config = dict(
    n_layer=8,
    d_model=192,
    n_kv_head=3,
    head_dim=64,
    vocab_size=1494,
    activation='tanh_gelu',
    norm_place='pre',
    positions='rope',
    bias='none',
    init_std_o=0.0,
    init_std_down=0.0,
    grad_clip=2.0,
    final_lr_fraction=0.0,
    batch_tokens=16384,
)
MLP neurons of a small language model. Each row is named by its layer, matrix (up: input weights) and neuron, and shows model dimensions 128-191. Each number is 200 + 40 x the weight over its row's rms, rounded and kept within 0 to 999.
Before each neuron's rows, "fires on" lists the tokens most often at its 100 highest values on Wikipedia text that the model never trained on.

fires on: " The", "The", "=="
L2.up708,175,258,237,228,171,252,186,241,178,146,195,174,183,180,196,233,132,175,230,215,235,150,172,201,175,232,208,167,235,254,203,218,118,143,247,145,168,223,285,244,161,233,248,238,184,123,238,271,249,186,228,194,237,214,186,201,233,242,181,205,151,199,237,180

fires on: ",", ")"
L2.up32,256,241,232,200,131,229,224,200,192,258,151,221,202,206,135,209,222,207,175,233,222,174,168,256,255,246,218,189,158,221,207,211,181,113,197,197,236,155,215,167,163,176,138,151,172,197,186,173,222,221,183,230,208,210,148,241,219,319,235,263,246,197,190,185

fires on: "-", "\n\n", ".\n\n", ")\n\n", "|"
L2.up28,225,165,181,186,187,179,198,190,176,210,160,168,248,189,224,190,199,217,133,283,255,206,209,282,177,197,185,227,203,140,262,215,154,106,194,124,200,169,114,125,202,224,206,240,136,148,244,108,310,203,167,184,208,219,221,185,180,155,192,194,156,210,133,223

fires on: " ", " Sp", "all", "M", " Ind", "V"
L2.up150,237,219,222,243,152,273,193,285,294,177,160,168,176,224,191,218,166,215,84,160,244,140,233,218,161,196,226,169,207,211,175,150,197,107,213,184,226,208,200,201,143,207,197,215,212,165,183,206,258,256,237,209,264,161,289,201,218,183,159,183,191,150,193,197

fires on: " -", " v", ",", "-", " a", " –"
L2.up341,171,200,262,243,103,273,151,188,243,214,202,215,169,215,180,300,176,246,12,209,162,176,158,214,180,262,220,200,223,109,148,274,285,243,234,115,136,202,234,184,192,193,186,187,191,198,301,191,210,138,219,166,197,208,191,169,237,199,137,237,287,210,226,240

fires on: " d", "us", "is", " th", "et", "A"
L2.up434,199,149,211,234,226,201,198,307,156,217,117,223,191,309,169,233,169,200,182,207,230,237,108,269,142,227,175,227,163,188,245,179,206,261,169,235,192,248,180,218,198,242,285,178,205,187,189,194,192,240,130,179,193,210,190,247,143,226,187,251,178,185,217,107

fires on: " en", " de", "ord", "e", "n"
L2.up360,137,158,215,197,154,153,81,235,171,200,240,166,188,197,178,207,241,215,173,185,226,227,167,193,264,233,241,236,135,203,174,168,232,222,197,211,187,232,205,132,233,191,272,214,262,266,150,267,123,233,204,155,204,235,169,216,189,198,226,238,198,320,199,204

fires on: "A", "ed", "ile"
L2.up49,239,284,265,281,163,127,255,234,175,178,199,207,113,295,184,181,164,152,202,302,170,185,173,192,232,205,222,175,202,212,199,142,190,198,164,220,217,225,260,238,219,168,203,187,173,157,201,186,210,162,199,202,204,212,209,205,198,220,229,149,252,174,214,229

fires on: " his", "The", "'", "\""
L2.up168,194,201,286,193,192,225,251,189,198,175,187,144,161,204,160,136,145,191,96,200,314,175,127,177,174,161,241,152,234,202,206,219,225,141,144,141,187,211,195,160,221,193,194,177,174,217,204,272,293,178,166,220,257,278,214,209,212,155,199,286,186,149,168,216

fires on: ")", "ate", " gr", " he", " music"
L2.up600,165,231,188,250,216,213,310,225,122,175,214,220,273,186,161,204,197,216,173,172,160,219,157,239,220,227,186,169,166,156,213,151,210,213,137,267,221,174,229,205,209,128,211,176,170,98,227,150,185,201,177,228,215,255,243,165,198,161,180,186,250,219,195,136

fires on: "ord", "F", "D", "ld", "it"
L2.up431,189,335,180,238,229,231,151,182,141,227,132,175,212,186,225,141,222,174,130,164,198,167,228,148,162,226,198,222,202,239,247,193,198,144,218,239,177,205,164,248,216,240,194,179,241,235,158,195,240,234,187,156,200,210,219,257,212,152,195,223,193,194,168,218

fires on: "ri", "arl", "19", "\"", "os"
L2.up590,201,157,183,234,166,263,238,199,217,202,213,157,209,219,134,181,163,173,168,143,152,209,169,197,256,254,275,210,155,218,177,143,181,155,253,160,99,255,157,194,243,239,247,191,284,247,396,271,199,212,187,236,206,182,192,128,182,238,254,210,144,212,161,197

fires on: " al", "r", "e", "gr"
L2.up419,176,147,246,246,181,160,161,193,132,220,230,229,146,231,145,138,172,191,160,212,211,198,125,214,191,202,219,181,201,190,270,256,153,219,186,167,170,224,255,150,151,204,162,170,255,155,180,203,192,283,264,215,236,225,245,177,240,227,178,137,244,276,145,252

fires on: "ian", "ism", " music", " German", "ata", "il"
L2.up436,189,149,254,153,225,239,94,190,205,194,146,271,170,174,161,227,155,207,172,218,206,191,187,160,223,185,198,113,176,219,232,132,222,183,226,260,251,227,183,181,240,187,218,181,192,189,221,190,232,194,229,254,282,171,217,160,226,192,251,153,135,171,248,152

fires on: " for", " of", "-", " Air", " dis"
L2.up480,212,208,160,241,219,264,197,153,206,202,183,202,140,209,207,222,200,165,90,215,194,223,234,248,180,221,164,231,148,167,263,190,219,207,211,244,251,215,247,196,276,177,187,208,184,170,197,209,176,304,158,245,297,165,194,157,204,236,158,232,129,267,241,160

fires on: ",", ";"
L2.up21,209,177,186,271,139,232,216,192,236,241,166,257,201,186,217,189,208,190,178,237,195,200,164,182,201,215,189,194,192,151,149,193,197,149,164,199,168,226,217,215,208,209,159,185,192,262,266,193,221,161,241,249,160,206,180,202,219,196,222,172,228,216,215,116

fires on: " is", " act", " appear", "end"
L2.up271,176,234,150,171,201,247,161,243,259,215,227,172,204,207,176,224,226,181,218,269,229,165,208,220,179,119,114,234,230,255,245,201,155,216,167,232,157,215,201,247,186,184,170,231,204,196,176,262,232,172,226,187,167,170,127,183,236,239,248,246,267,274,175,236

fires on: " cont", "\"", " att", " km"
L2.up50,165,174,131,181,256,239,250,229,206,260,179,239,212,163,148,222,151,190,201,232,237,262,93,161,220,272,181,208,231,184,144,145,155,175,218,208,215,168,271,207,184,202,175,278,200,179,193,195,179,244,210,159,165,220,222,192,181,228,271,236,265,157,206,184

fires on: " a", ","
L2.up316,220,220,159,241,209,208,159,170,213,269,97,253,180,279,166,247,169,184,146,196,193,206,144,186,156,226,166,152,204,128,220,174,168,192,179,208,166,207,251,262,203,120,118,218,199,195,317,148,137,139,240,163,230,245,219,211,179,264,141,220,147,197,221,202

fires on: " Br", " br", "av", "on", "r"
L2.up78,189,249,181,162,175,195,203,171,263,216,139,227,216,191,243,174,256,188,154,189,218,177,218,201,147,172,199,118,167,185,312,230,208,228,170,177,90,183,195,229,168,140,210,169,202,104,190,180,240,245,232,230,186,135,150,234,216,134,207,215,193,196,194,189

fires on: " Sh", "e", "ath", "as", "ord"
L2.up99,203,175,207,176,207,241,162,228,209,246,162,185,197,243,127,206,191,212,196,196,223,220,215,183,277,276,172,143,256,246,258,235,208,224,167,157,173,190,206,173,255,198,264,186,232,306,210,218,222,207,256,176,173,274,188,206,237,125,155,249,210,200,241,149

fires on: ","
L2.up112,202,196,173,181,162,286,201,161,237,210,188,237,251,244,153,191,161,152,213,218,153,203,152,194,165,196,188,170,205,240,196,221,158,217,97,140,255,219,196,219,206,298,241,185,224,237,253,148,125,194,245,242,217,220,243,220,154,148,223,194,212,248,195,206

fires on: ".", "arl", "ri"
L2.up46,228,221,130,206,189,184,205,183,214,184,216,253,131,186,159,191,208,139,231,173,175,236,170,124,197,203,175,267,229,190,180,169,228,202,246,237,127,203,125,209,188,254,170,217,258,271,233,191,171,194,182,196,198,207,154,181,205,175,247,226,127,232,265,226

fires on: " over", "eneral", "ad", "on", " under", "ious"
L2.up603,193,227,284,214,221,209,236,237,274,188,176,299,204,212,146,190,256,208,200,231,196,143,222,212,189,196,106,169,163,232,209,210,215,206,176,160,252,188,250,215,178,224,93,201,226,261,232,188,135,185,256,280,202,218,200,240,207,257,178,208,229,160,167,222

fires on: "et", "it", "-", " writ"
L2.up324,180,198,239,210,191,217,230,250,256,209,145,220,238,196,156,255,176,124,182,180,190,316,217,164,195,170,246,226,211,136,174,218,162,188,247,248,249,170,209,213,162,159,197,194,190,177,217,159,245,211,213,177,230,291,130,163,250,200,185,135,187,290,229,112

fires on: ".", ").", " |"
L2.up709,200,139,158,151,172,224,188,144,232,207,165,225,138,229,146,224,212,207,156,194,176,191,183,63,169,184,165,218,207,196,127,170,187,243,231,165,228,214,141,151,212,146,200,205,179,149,225,172,226,218,119,304,242,188,170,232,158,210,177,190,196,197,262,284

fires on: "anc", " t", "ard", "z", "re"
L2.up110,223,220,234,229,209,213,201,256,206,193,136,226,281,281,167,201,267,108,182,202,239,153,235,210,250,149,270,167,209,201,198,211,161,179,205,261,228,172,182,143,249,235,202,221,174,219,180,142,211,155,145,169,170,274,166,146,212,222,113,268,213,183,259,248

fires on: "\"", "D"
L2.up317,281,250,165,220,295,240,256,240,235,221,189,173,203,232,167,222,142,195,228,218,223,222,159,223,168,219,153,172,267,215,274,149,192,194,205,192,135,208,281,196,172,181,216,163,175,118,222,196,234,166,285,188,194,274,277,220,145,191,212,112,145,155,129,181

fires on: "ant", "er", ":", "in", "est", "ab"
L2.up755,161,209,206,153,121,176,180,203,188,197,217,204,192,189,185,230,198,188,229,185,224,238,173,127,202,208,173,222,198,186,189,191,248,215,135,99,154,224,216,193,210,196,177,284,196,252,165,239,225,193,200,205,180,177,206,210,226,233,166,149,176,323,293,181

fires on: "0", " p", ";", "ed", " do", "84"
L2.up145,168,206,187,190,196,195,187,164,140,197,131,179,177,200,229,215,210,252,229,176,157,216,179,189,230,233,217,199,185,210,160,205,228,173,241,278,256,267,130,191,271,171,92,251,184,193,175,155,162,154,250,217,199,175,134,215,216,197,185,158,204,201,243,67

fires on: "on", " Total", ".", "ater", "art", "ad"
L2.up390,199,232,306,246,249,179,212,250,162,261,150,159,136,235,250,196,247,203,119,187,177,127,254,206,156,192,189,212,211,225,292,221,234,168,167,159,213,237,222,192,171,186,178,180,247,201,254,145,172,254,161,145,201,197,223,234,208,232,185,225,184,184,217,234

fires on: "\"", ")", "e"
L2.up260,178,162,171,226,267,171,232,176,192,154,207,221,267,174,158,172,222,167,60,147,125,187,209,229,188,227,263,271,148,268,164,171,164,220,172,240,196,219,231,228,216,176,220,198,190,134,187,223,180,278,287,150,227,194,147,134,209,236,173,158,197,302,147,189

fires on: "if", "re"
L2.up235,150,168,186,187,192,189,236,238,195,241,242,223,280,217,226,213,218,286,170,156,174,178,241,111,187,187,242,215,252,181,171,209,129,230,235,188,68,247,144,209,244,112,244,148,176,176,206,276,206,256,190,201,153,206,185,210,272,215,257,269,246,217,238,229

fires on: ",", "on", "per", "ir", "ic", "af"
L2.up694,195,265,185,158,237,312,235,267,222,188,211,212,195,208,144,222,169,258,195,212,165,245,226,232,192,198,175,209,216,232,203,241,186,109,210,152,240,136,158,220,164,128,166,167,166,176,186,163,172,255,231,143,167,241,147,242,178,205,239,232,232,151,234,128

fires on: " Al", " count", " years", " Count", "el", "er"
L2.up127,282,188,225,111,198,177,207,131,207,134,237,257,210,231,217,128,197,173,227,191,227,220,226,215,280,181,225,209,175,191,190,236,166,243,176,174,204,188,236,105,193,191,219,220,129,185,171,239,181,168,237,236,202,203,166,172,268,210,140,169,278,140,231,186

fires on: "-"
L2.up310,194,254,277,221,151,214,207,132,266,193,246,207,200,269,158,214,152,117,162,187,179,201,218,225,168,188,236,170,170,181,269,246,222,202,236,251,295,194,167,166,251,175,228,189,181,160,138,249,247,139,155,195,243,204,179,163,218,256,174,220,182,293,214,163

fires on: " d", "ot", "d"
L2.up728,214,213,230,253,215,171,174,369,202,171,144,209,166,226,98,256,219,225,192,168,163,200,216,254,207,171,94,195,177,182,256,181,233,181,247,207,103,193,177,199,266,207,258,217,199,215,239,194,213,211,180,180,235,178,174,274,224,213,211,218,147,202,168,167

fires on: " would", "I", " to", " –", "o", "ar"
L2.up195,214,194,221,149,157,180,237,204,182,74,230,181,216,233,167,189,235,228,169,207,233,148,70,196,226,281,169,177,184,159,178,205,154,188,252,216,244,263,184,228,186,175,82,143,223,192,218,180,188,242,226,267,254,205,182,169,237,234,213,242,112,176,231,148